Part of a small language model's weights: 8 layers, 1279M tokens.
MLP neurons of a small language model. Each row is named by its layer, matrix (up: input weights) and neuron, and shows model dimensions 202-329. Each number is 50 + 12 x the weight over its row's rms, rounded and kept within 0 to 99.
A block is one neuron, or neurons of one layer that tend to fire together. After each block is what it responds to, as a language model described it from the Wikipedia text at the highest values.

L5.up206:53 59 51 66 55 42 44 63 53 43 53 47 47 49 32 36 50 63 56 70 51 23 59 53 69 50 26 57 45 60 39 48 47 68 33 57 36 27 28 37 50 50 31 59 54 56 54 41 66 56 22 62 51 49 43 53 38 57 61 60 48 55 69 52 32 32 44 48 37 48 64 55 61 47 55 61 37 59 61 40 61 43 41 51 61 43 72 57 34 52 34 46 30 64 23 39 46 47 73 58 66 43 45 51 56 46 42 62 51 57 53 75 44 61 58 55 23 53 55 58 44 29 56 61 63 37 27 46
L5.up354:54 50 59 79 62 73 60 53 24 51 58 48 59 53 37 40 55 51 45 73 67 44 51 43 38 32 51 47 58 52 46 51 39 39 40 58 34 54 38 50 46 53 60 34 42 63 46 73 44 64 39 46 50 57 39 64 44 45 46 28 54 20 28 46 44 32 59 57 55 37 48 20 49 73 71 64 62 60 57 41 64 54 57 48 34 48 61 45 42 55 41 50 47 43 57 38 52 56 42 47 74 47 58 38 60 43 65 62 37 68 50 60 39 28 24 62 44 39 55 50 47 40 54 65 58 42 68 65
L5.up540:62 72 62 65 40 49 55 61 36 46 32 48 55 37 44 38 42 36 20 55 57 42 37 59 65 48 44 50 71 44 34 41 62 46 55 52 63 45 34 42 48 53 37 47 50 37 40 60 56 72 52 70 56 46 58 56 63 60 53 45 44 62 55 47 51 49 57 61 37 47 38 35 51 53 41 39 73 36 59 51 69 63 44 24 40 37 57 65 54 51 65 44 61 63 42 35 51 39 49 31 61 49 45 55 50 44 43 38 42 70 41 38 24 52 56 50 38 45 49 57 41 45 78 51 79 46 33 39
L5.up871:39 58 62 63 48 39 67 40 37 48 56 46 56 34 71 50 47 26 58 54 36 53 41 52 53 47 60 62 31 53 46 59 37 50 58 47 68 74 39 69 60 32 51 55 58 40 73 58 55 46 33 59 76 52 55 18 63 25 37 46 43 47 62 43 55 58 45 80 32 44 38 52 46 51 49 42 35 28 63 34 53 46 52 59 48 53 49 68 48 62 46 61 60 77 52 40 48 42 50 38 61 51 44 51 46 39 44 44 59 79 44 57 60 39 51 64 46 48 40 46 49 46 45 58 53 43 39 50
L5.up1577:46 53 60 57 36 55 57 48 53 54 66 50 72 64 47 38 64 37 05 29 61 53 71 52 55 49 38 56 36 54 51 48 38 38 57 44 52 50 63 35 68 40 56 40 38 51 69 43 44 60 76 62 96 60 53 56 65 37 60 52 61 62 48 49 74 69 53 78 64 37 45 49 42 60 50 33 37 52 78 28 30 54 52 49 58 49 40 60 61 49 31 45 42 41 52 50 27 55 42 57 49 41 61 69 62 41 55 77 49 37 53 54 59 45 62 47 46 71 35 35 29 43 42 46 63 50 33 23
L5.up1747:54 69 79 34 37 38 46 36 08 46 67 52 56 60 67 35 45 47 33 47 52 56 72 47 59 32 36 89 53 41 60 65 52 58 68 48 61 55 60 52 57 53 42 31 35 42 76 26 42 58 41 48 72 58 45 18 59 34 60 54 48 53 26 36 68 41 40 52 46 54 57 52 27 64 69 63 46 62 53 40 47 41 44 71 45 51 51 52 53 45 33 56 51 63 51 54 47 59 47 50 54 34 55 59 42 34 65 71 50 56 40 41 24 42 54 55 52 47 47 48 46 44 57 66 57 63 58 46
L5.up2229:57 36 53 21 45 57 59 44 62 32 44 44 45 49 28 58 41 57 60 49 38 46 55 60 50 47 47 47 89 40 39 26 58 45 74 55 36 48 58 56 54 40 48 67 39 53 47 44 69 53 26 39 58 42 23 44 60 38 47 59 44 66 47 61 40 55 36 43 58 41 43 38 50 47 46 38 73 37 47 44 72 59 51 52 24 76 62 32 50 42 59 60 60 38 43 58 66 35 36 52 52 62 89 87 42 37 44 60 73 42 45 37 36 58 45 42 31 52 39 57 40 56 62 57 73 62 58 31
L5.up2257:52 43 63 50 61 21 48 45 47 53 60 40 62 60 35 50 41 43 37 60 51 24 41 54 51 70 49 36 44 57 59 52 22 37 49 44 49 61 57 42 61 82 52 52 34 45 52 60 29 86 64 20 53 39 44 49 46 54 33 40 67 49 37 40 54 60 58 55 45 57 47 66 29 55 52 44 47 56 22 58 50 62 51 56 37 47 46 57 47 39 52 49 62 52 27 58 51 68 49 63 34 49 41 68 62 71 62 42 48 43 46 44 64 45 42 48 40 43 49 65 34 24 55 42 63 63 37 49
Responds to: Digits inside years and row or list numbers in tables and references, mostly the second digit, as in 2021, 2010–11, 1951; occasionally a name-initial N.

L2.up214:43 43 58 61 41 53 45 52 41 34 33 72 48 61 41 59 60 48 49 60 56 53 34 54 67 54 38 50 66 57 38 34 48 53 33 53 70 39 46 29 53 83 46 54 68 29 60 58 43 55 53 49 48 56 53 50 51 57 59 46 57 54 32 46 65 67 57 68 55 57 65 29 59 53 61 31 66 67 74 53 30 53 48 68 57 46 45 44 38 51 45 52 78 54 43 65 55 52 77 56 61 65 57 49 58 48 38 41 56 36 43 80 49 39 57 62 52 59 62 63 48 65 71 33 39 41 43 61
L2.up541:51 49 62 32 50 54 60 37 40 12 77 73 38 65 31 17 55 45 65 29 42 51 33 66 62 51 59 62 39 32 51 45 71 70 68 33 62 55 54 47 51 61 47 54 50 46 34 15 74 49 67 42 46 53 40 53 66 55 55 59 60 42 59 54 61 38 33 37 62 25 53 38 53 54 36 27 55 68 57 50 50 35 36 49 66 49 32 46 37 58 45 20 63 56 51 47 59 45 53 48 54 60 43 56 62 70 13 43 45 53 50 70 61 65 75 48 62 49 62 48 41 64 51 59 40 74 52 34
L2.up2163:71 70 78 40 51 61 86 41 58 31 47 57 28 46 22 51 62 56 46 39 39 32 41 55 52 32 76 57 82 38 43 44 41 49 47 54 54 23 46 45 44 50 56 47 57 41 43 18 59 70 57 55 46 52 60 19 54 64 14 44 78 54 47 38 45 59 39 37 42 45 45 53 58 52 43 56 43 48 35 56 38 28 43 40 53 41 57 55 40 32 62 40 39 42 49 37 46 41 59 35 48 17 39 41 54 48 47 53 51 40 57 40 42 58 62 63 55 47 64 53 60 54 65 36 60 52 53 58
L2.up2549:61 67 57 62 59 42 68 54 60 49 63 58 36 44 68 37 55 50 47 51 60 43 51 61 52 33 49 53 46 60 38 57 44 59 26 43 59 46 51 68 51 56 49 57 61 36 49 46 57 66 44 50 63 40 20 53 60 49 48 48 65 46 49 54 44 57 62 53 66 52 48 60 46 71 41 57 47 62 57 43 51 42 57 34 36 55 60 37 47 56 63 53 63 66 38 62 50 42 61 57 39 54 42 59 44 76 74 64 30 52 44 30 29 52 41 55 61 55 59 70 44 35 52 49 33 64 73 56
Responds to: The space or first digits of the year or day number right after a month name in dates, e.g. 21 September 2023, July 27, early 1972.

L3.up79:55 47 55 51 51 45 68 51 48 43 73 29 70 55 70 54 39 70 28 58 48 39 56 53 39 51 47 63 59 53 58 58 49 47 70 56 28 48 34 63 19 25 59 66 33 62 48 43 36 57 67 48 53 40 68 71 41 66 36 39 50 51 60 28 29 45 38 57 61 46 25 57 31 51 54 60 58 59 45 48 44 50 55 56 52 58 32 57 51 52 60 59 46 43 38 43 60 64 49 49 52 30 55 63 54 50 37 67 53 47 38 22 49 43 47 52 27 44 34 53 30 17 55 32 44 39 31 46
L3.up2458:52 40 36 46 49 59 63 26 46 55 41 44 79 78 45 59 25 40 61 50 46 38 44 49 22 54 38 17 49 36 55 50 40 43 43 50 27 40 75 60 50 42 41 79 52 55 34 82 20 50 49 43 75 56 69 32 46 63 55 43 52 52 43 65 52 59 54 47 62 72 60 50 53 52 39 56 45 14 50 41 58 57 50 58 68 42 39 49 54 47 51 47 52 37 60 46 66 47 40 41 51 45 46 59 28 50 50 55 66 54 49 43 57 65 52 58 53 49 61 42 37 64 51 66 58 21 42 49
Responds to: The first digit after a thousands comma or decimal point in large figures like 220,000, 2,404,905, $62.26, plus some table pipe cells.

L3.up469:50 51 72 46 44 52 48 62 51 26 56 61 51 50 45 46 43 49 75 53 20 42 35 44 57 37 36 48 60 35 44 30 57 50 54 51 71 60 51 48 64 61 40 62 50 41 57 63 51 60 58 44 36 38 49 39 52 32 40 48 58 39 36 35 60 47 69 36 67 56 30 69 67 65 52 32 28 33 51 66 43 33 53 52 29 44 27 51 44 35 51 48 56 66 41 41 33 48 41 59 58 57 39 53 67 43 46 31 30 60 34 74 71 53 60 41 56 45 77 48 71 55 42 65 58 48 57 32
L3.up1021:46 52 53 51 35 44 52 36 46 33 46 63 47 35 30 43 48 47 83 43 55 46 46 61 52 67 59 52 74 42 41 46 51 33 56 57 59 42 75 59 31 74 63 55 40 37 84 45 52 80 49 34 59 55 41 58 55 53 54 71 52 52 38 28 39 63 85 52 46 42 26 65 74 59 42 59 44 42 34 44 54 64 55 54 55 50 29 57 42 46 37 45 47 68 38 45 65 44 54 45 45 69 27 43 43 35 47 64 52 49 21 68 53 55 45 38 34 58 52 48 38 41 28 63 46 60 43 36
Responds to: Inner digits of four-digit 20th-century years (the 9 in 1909 or 1997, the 8 in 1982), in dates, tables and citations.

L3.up35:51 51 47 68 55 55 42 53 43 53 36 47 59 51 47 50 29 60 57 54 30 70 55 65 46 51 50 51 35 66 68 25 46 58 50 40 49 47 58 50 41 45 58 54 64 41 64 48 57 43 63 50 34 24 75 66 79 67 61 60 44 46 41 26 39 53 34 55 34 50 24 47 80 48 54 55 35 62 75 38 46 61 56 46 57 72 44 54 76 45 52 50 38 56 70 57 30 41 28 52 53 53 44 45 50 51 59 62 37 68 38 43 33 40 47 49 45 60 59 31 20 77 43 52 51 54 68 43
L3.up2317:44 41 33 70 39 36 96 37 37 38 55 54 56 51 43 44 51 69 55 58 45 60 66 52 47 57 39 43 41 58 42 45 55 48 52 42 55 59 55 50 54 50 65 43 52 40 20 33 47 47 63 54 42 59 75 48 75 57 35 51 65 63 58 38 54 22 47 53 57 67 35 26 48 64 63 33 45 44 55 58 43 47 53 60 36 42 58 46 69 44 55 44 70 52 60 36 35 49 53 55 62 32 59 72 51 43 57 39 61 34 35 54 47 44 53 27 49 62 55 55 42 39 44 46 44 42 65 52
Responds to: The bare space token just before a number starts, e.g. "for scrap 29 August", "career-best 15 goals", "Line 1"; occasionally mid-word pieces.

L2.up196:41 52 35 52 33 56 50 36 41 52 46 55 61 36 44 35 48 52 59 39 37 53 42 56 31 45 55 36 38 30 48 67 70 73 62 49 62 51 48 43 60 53 50 31 67 62 54 72 68 72 42 52 34 50 66 47 54 42 55 60 39 57 28 70 64 57 41 48 49 48 67 49 59 63 70 61 54 63 58 38 37 54 26 11 61 64 46 45 49 51 60 56 73 69 72 48 62 60 60 63 43 36 73 51 49 34 51 68 39 58 51 39 48 48 46 56 38 42 63 53 60 44 59 67 34 51 46 56
L2.up202:31 50 55 38 40 39 40 52 81 55 55 65 36 55 64 59 54 36 52 44 66 59 34 40 67 41 50 61 48 44 48 44 37 64 52 43 38 47 55 40 33 53 58 44 68 33 77 54 33 67 56 63 51 41 39 38 65 63 44 31 53 47 59 53 59 64 42 52 61 37 56 59 60 76 74 60 41 62 69 48 44 46 41 62 70 47 40 34 52 59 48 63 66 65 50 52 53 36 60 53 63 42 64 49 50 51 45 68 54 53 39 26 24 47 62 60 51 51 53 51 52 38 50 61 63 54 43 53
L2.up815:45 37 30 79 28 48 48 58 62 52 54 43 51 39 51 44 48 58 39 52 40 58 74 37 47 37 41 39 56 44 47 50 44 44 40 50 44 39 78 50 56 58 73 47 77 35 46 56 45 63 31 60 76 47 38 60 47 59 49 56 46 26 50 39 75 47 47 44 40 81 56 58 48 56 59 35 37 63 52 35 65 38 37 45 39 44 38 48 40 65 47 77 68 59 43 30 58 33 50 66 57 33 53 41 60 44 67 51 84 37 60 79 44 41 45 53 42 75 41 55 60 47 45 41 28 55 45 62
L2.up1114:33 63 62 65 73 45 58 29 50 43 58 58 26 43 41 50 66 62 47 64 41 58 35 40 43 38 41 49 50 60 52 36 68 38 36 29 43 40 50 58 34 55 53 51 46 48 41 36 53 52 45 50 45 44 56 57 34 70 65 47 37 76 46 61 44 50 43 54 55 46 33 47 52 66 43 74 46 45 58 43 39 45 48 50 57 38 43 41 43 48 48 61 61 72 61 50 48 55 52 27 79 52 45 40 60 53 52 54 51 49 52 40 51 54 39 50 36 53 62 59 52 86 46 71 38 51 43 34
Responds to: Single-letter word-start pieces, mostly c, D, d, beginning a word the tokenizer splits, e.g. c|rippled, c|ylindrical, D|yer, plus other odd mid-word fragments.

L2.up224:32 56 45 58 54 65 61 49 57 32 59 53 49 58 29 56 71 50 74 41 51 61 38 45 60 58 38 38 53 22 47 32 41 47 59 44 31 37 67 52 51 46 71 43 35 49 49 65 43 52 49 67 53 55 48 52 59 49 49 56 34 52 44 51 33 61 62 45 48 69 43 48 51 47 54 31 53 47 41 51 51 38 53 29 56 38 53 61 52 56 58 37 46 65 55 51 55 37 54 52 37 47 45 51 25 45 44 66 45 43 50 69 48 60 68 60 48 46 41 42 41 43 44 41 42 31 46 52
L2.up1207:63 44 65 23 48 32 64 50 36 71 51 62 67 59 47 48 59 30 55 56 45 56 58 29 44 53 45 69 37 54 73 50 57 56 53 65 67 69 59 56 67 58 59 45 46 39 35 56 63 48 39 61 25 20 54 61 40 61 58 26 47 68 65 34 37 68 42 31 49 47 52 42 46 39 38 48 28 57 60 42 66 47 20 52 55 65 57 53 27 43 48 56 54 76 43 67 54 62 66 60 36 52 52 44 42 46 16 62 49 40 38 68 42 41 62 66 33 59 65 46 45 59 49 75 36 43 83 43
L2.up1288:51 39 34 42 66 69 46 50 51 69 63 39 66 58 32 60 40 47 36 28 26 52 58 35 44 51 59 50 47 40 56 65 53 39 57 38 52 51 77 63 57 56 58 38 50 37 39 39 64 44 52 54 55 56 49 52 41 54 55 62 47 51 38 33 48 56 55 42 52 45 35 48 46 70 53 67 73 36 54 60 62 52 72 43 48 65 53 45 65 48 49 48 53 46 45 81 39 60 27 48 54 36 62 49 41 48 58 44 38 63 66 41 33 42 30 16 35 55 53 25 24 43 57 54 23 39 40 56
L2.up2199:65 74 47 39 33 38 55 45 34 58 38 38 62 44 66 42 44 44 58 51 45 45 48 52 33 30 43 16 63 53 71 53 60 43 60 56 40 34 44 59 37 50 45 47 65 42 43 45 64 43 53 24 60 39 29 48 54 54 40 54 56 61 34 53 44 68 32 71 27 34 47 60 50 56 54 43 41 46 55 54 64 55 54 34 76 46 51 58 43 35 57 41 46 47 47 55 42 41 44 62 39 41 36 50 44 41 58 50 42 54 44 63 51 36 56 45 67 48 58 50 59 45 49 52 44 65 54 38
Responds to: Digits and decimal points in the middle of numbers in Wikipedia tables, mostly vote counts after a thousands comma (17,321; 8,348; 5.89%). Weaker on scattered word pieces.

L5.up505:50 41 48 52 32 49 52 39 53 55 46 62 46 34 32 55 47 64 49 55 35 39 58 54 44 45 48 45 34 52 17 42 67 45 67 36 74 60 56 62 32 65 69 37 60 12 37 48 75 42 54 62 46 51 46 80 52 54 37 45 36 39 49 55 32 35 31 77 54 68 29 61 61 59 30 49 49 52 56 49 37 32 62 33 48 45 44 36 51 59 70 33 43 39 61 64 34 61 53 35 61 43 54 67 64 41 69 55 33 54 37 42 39 55 65 48 66 53 39 53 62 62 48 27 63 46 51 41
L5.up691:41 57 40 39 41 45 49 45 46 26 45 41 48 23 43 58 74 49 42 40 53 58 33 41 51 53 51 53 51 64 48 66 52 59 79 47 35 68 59 60 41 48 49 53 62 34 63 63 86 60 37 55 49 21 50 73 42 51 38 51 43 55 22 42 48 52 46 53 46 48 45 61 55 33 58 39 34 48 50 38 70 30 48 60 36 55 56 31 45 67 59 55 52 27 36 51 61 45 31 27 62 50 39 32 50 31 65 56 54 51 48 50 43 58 41 58 62 57 34 44 59 60 56 49 45 63 36 28
L5.up1014:54 64 37 39 45 46 58 62 69 43 56 40 37 62 43 32 63 57 37 49 65 55 51 41 55 73 43 44 68 46 39 68 45 22 42 54 13 45 54 67 53 46 53 65 61 52 55 57 48 52 53 73 43 42 58 38 26 41 57 55 47 44 56 64 48 57 47 47 46 54 66 48 65 72 64 51 59 37 31 49 45 44 55 63 52 48 56 55 49 55 59 36 49 48 53 66 48 63 56 54 34 43 51 54 59 35 50 43 58 49 38 53 53 52 63 43 42 61 79 44 78 73 53 68 47 47 50 29
L5.up1093:41 48 50 43 36 49 65 53 67 55 51 53 35 42 37 39 28 74 59 45 62 47 50 62 36 43 55 46 17 43 42 42 64 50 41 47 50 48 58 71 50 47 61 59 56 73 60 72 61 60 31 46 66 54 56 66 47 57 41 43 50 53 41 67 48 31 50 38 58 50 48 63 36 35 56 60 65 65 55 53 16 21 37 51 70 42 72 45 56 51 59 64 68 44 54 46 37 49 68 49 75 28 53 49 55 26 44 36 55 43 35 68 47 63 48 53 53 28 36 53 53 52 31 61 66 49 30 44
L5.up1552:48 55 51 69 77 75 23 61 32 53 28 51 00 40 25 50 51 53 56 29 68 46 60 53 64 44 56 33 25 71 52 39 61 41 37 42 34 52 55 52 54 59 50 35 65 37 09 41 51 56 63 47 41 48 55 65 59 61 39 50 36 59 57 67 43 42 35 48 52 57 46 52 84 71 52 36 38 43 42 54 53 42 30 44 44 58 42 72 57 34 51 50 40 26 57 60 58 56 50 55 64 53 58 61 35 53 58 71 59 50 41 46 45 49 45 42 38 40 64 69 60 71 61 42 46 52 56 50
L5.up2235:54 50 38 37 42 57 47 44 50 56 52 41 22 30 48 62 42 62 47 50 54 50 52 56 45 58 65 52 66 47 61 73 70 41 63 46 47 63 57 38 64 45 79 36 28 29 42 48 38 58 45 43 40 42 28 35 51 52 32 59 48 50 64 45 51 27 45 41 76 60 63 60 61 56 58 57 47 64 45 56 46 39 84 74 17 55 47 54 57 55 56 47 39 55 52 70 35 54 45 56 56 38 45 55 77 39 54 38 18 44 43 45 53 19 41 42 65 44 75 62 41 51 62 60 62 68 38 36
L5.up2309:55 49 63 49 38 39 33 37 68 53 35 45 50 41 39 68 62 79 63 38 60 36 45 44 59 62 46 76 46 69 49 31 52 34 45 62 47 42 36 86 63 47 58 60 40 59 45 46 56 65 51 55 57 40 51 51 48 43 46 52 50 44 48 61 50 40 53 28 38 71 68 47 61 41 66 42 32 40 45 62 84 48 62 51 52 58 61 40 58 53 60 59 64 60 64 47 42 48 55 49 61 25 29 47 34 28 42 29 65 71 41 56 45 56 61 56 60 27 54 59 74 71 59 60 61 49 58 48
L5.up2506:56 60 48 52 62 47 59 36 51 28 48 43 46 47 33 42 67 61 48 71 45 46 38 55 61 43 42 35 53 49 50 41 36 31 45 59 28 57 41 28 35 58 38 68 44 40 48 35 71 52 35 35 47 28 57 52 54 53 65 61 64 57 37 56 60 61 49 45 40 46 43 57 53 69 54 48 62 67 71 42 58 41 74 73 56 35 50 56 50 50 51 52 42 61 47 55 56 52 59 58 54 44 76 41 59 33 37 65 57 71 57 48 39 58 65 36 56 39 22 60 48 57 58 39 46 54 35 36
Responds to: Word-initial space before a number (years, quantities, table figures) or a capital D starting a name, e.g. 1978, 300, Doha, D.C.

L5.up75:74 37 33 64 55 44 66 38 54 27 54 48 39 31 44 43 39 69 66 59 34 58 48 50 55 55 32 37 62 41 49 47 56 49 65 34 53 44 56 55 33 62 51 36 47 65 72 42 55 32 51 41 57 59 36 39 52 54 42 44 58 38 33 51 46 54 49 45 54 52 70 52 52 43 52 31 38 45 50 56 61 54 21 31 58 55 60 40 59 69 52 43 29 46 43 61 51 26 73 37 56 48 63 66 52 45 56 65 41 48 52 52 34 53 38 50 41 61 28 59 53 56 71 59 56 40 62 50
L5.up110:42 30 53 51 39 50 55 59 51 73 52 42 47 73 33 48 44 38 60 71 43 54 70 54 27 55 49 47 24 42 32 38 45 57 42 37 31 30 53 36 52 45 55 43 56 75 56 93 63 48 58 37 48 58 59 47 47 59 55 44 69 39 43 55 43 65 52 59 66 41 25 41 56 59 68 32 54 55 51 56 42 51 54 44 47 59 37 47 42 54 49 51 54 39 31 42 60 54 56 58 51 47 47 61 33 30 44 51 66 52 32 39 47 46 35 41 36 43 74 39 53 50 43 35 67 36 60 50
L5.up247:36 50 44 36 44 46 40 63 32 50 36 42 43 69 43 38 21 49 19 45 32 60 62 43 52 42 44 59 65 43 42 74 76 53 55 31 51 48 47 33 60 67 62 43 67 69 39 61 42 47 43 40 54 63 66 29 51 49 54 41 57 55 47 34 68 48 33 46 37 71 41 38 62 51 51 47 45 45 37 40 57 52 26 46 51 70 71 53 41 38 47 43 45 60 50 56 62 40 44 67 54 43 35 52 46 43 52 41 51 65 51 50 61 46 46 55 63 51 61 31 61 26 60 38 60 43 50 44
L5.up537:60 55 38 62 55 71 60 62 52 53 68 45 55 53 53 42 50 50 53 79 57 50 43 75 58 61 65 51 35 43 44 17 48 87 41 38 64 55 48 38 47 57 66 53 45 63 50 72 49 32 55 36 55 46 57 43 42 61 48 46 65 83 32 55 49 52 43 56 37 68 29 63 37 40 63 48 60 40 48 43 67 60 45 46 57 62 63 49 58 68 42 50 37 54 51 29 52 45 50 44 32 38 62 25 66 35 55 41 57 50 48 59 52 54 37 69 59 61 62 26 53 51 62 47 48 38 49 49
L5.up699:41 45 47 39 56 71 31 49 54 49 64 39 45 33 38 58 43 53 51 52 33 52 53 73 50 50 39 61 68 37 55 40 45 58 66 80 39 43 47 62 52 57 53 56 55 43 49 53 27 28 42 37 52 55 58 58 10 52 39 45 64 47 39 56 63 36 42 68 66 29 61 31 51 43 57 33 42 56 44 33 39 43 52 54 46 66 37 62 64 49 50 46 56 49 46 75 46 44 62 51 48 41 52 40 50 38 50 34 86 58 52 45 45 57 40 84 56 48 36 55 63 60 85 38 45 44 56 59
L5.up823:45 54 60 45 58 46 49 66 57 63 69 42 60 67 46 46 34 35 43 41 57 49 54 78 54 43 52 51 57 18 51 40 54 40 51 35 38 40 67 57 42 56 48 43 53 52 63 66 52 41 82 47 67 56 51 40 57 36 50 54 51 54 62 41 58 62 42 73 44 54 48 47 67 55 52 61 29 43 66 57 34 40 45 55 48 50 48 64 58 71 32 31 65 54 50 48 39 61 52 58 56 44 76 58 33 37 52 62 63 49 57 37 37 37 42 52 52 39 67 58 48 50 60 55 52 43 40 46
L5.up908:40 52 65 52 48 36 52 34 49 51 63 37 53 50 45 54 50 77 51 44 38 53 38 52 59 40 44 39 35 24 48 58 61 57 50 54 68 40 48 54 34 71 63 24 54 47 50 71 26 46 29 44 53 69 62 53 60 30 42 46 49 58 59 59 76 54 55 67 32 49 61 43 74 58 49 26 42 70 34 49 63 32 59 44 47 53 47 30 38 41 47 75 36 25 51 42 44 43 40 50 40 61 58 42 51 55 48 45 40 38 55 56 29 32 41 40 45 61 38 07 64 40 39 57 62 47 53 61
L5.up1768:37 59 69 46 53 54 45 37 47 42 55 33 76 60 38 53 43 62 48 59 14 49 60 37 55 39 70 39 59 47 54 38 46 53 48 59 37 69 60 21 58 51 57 52 55 59 61 83 59 39 56 40 57 68 54 47 53 35 25 71 15 75 42 47 40 48 60 38 78 61 35 31 37 66 47 71 52 46 31 58 44 47 63 21 57 50 46 48 43 62 39 50 59 54 61 29 56 69 59 56 60 35 74 28 63 49 57 79 52 47 42 47 62 49 61 48 62 47 37 50 59 56 56 41 54 48 68 62
Responds to: Digit tokens inside multi-digit numbers, mostly right after a thousands comma or decimal point, in table cells like 1,301, 27,205, 102.62, 2:20.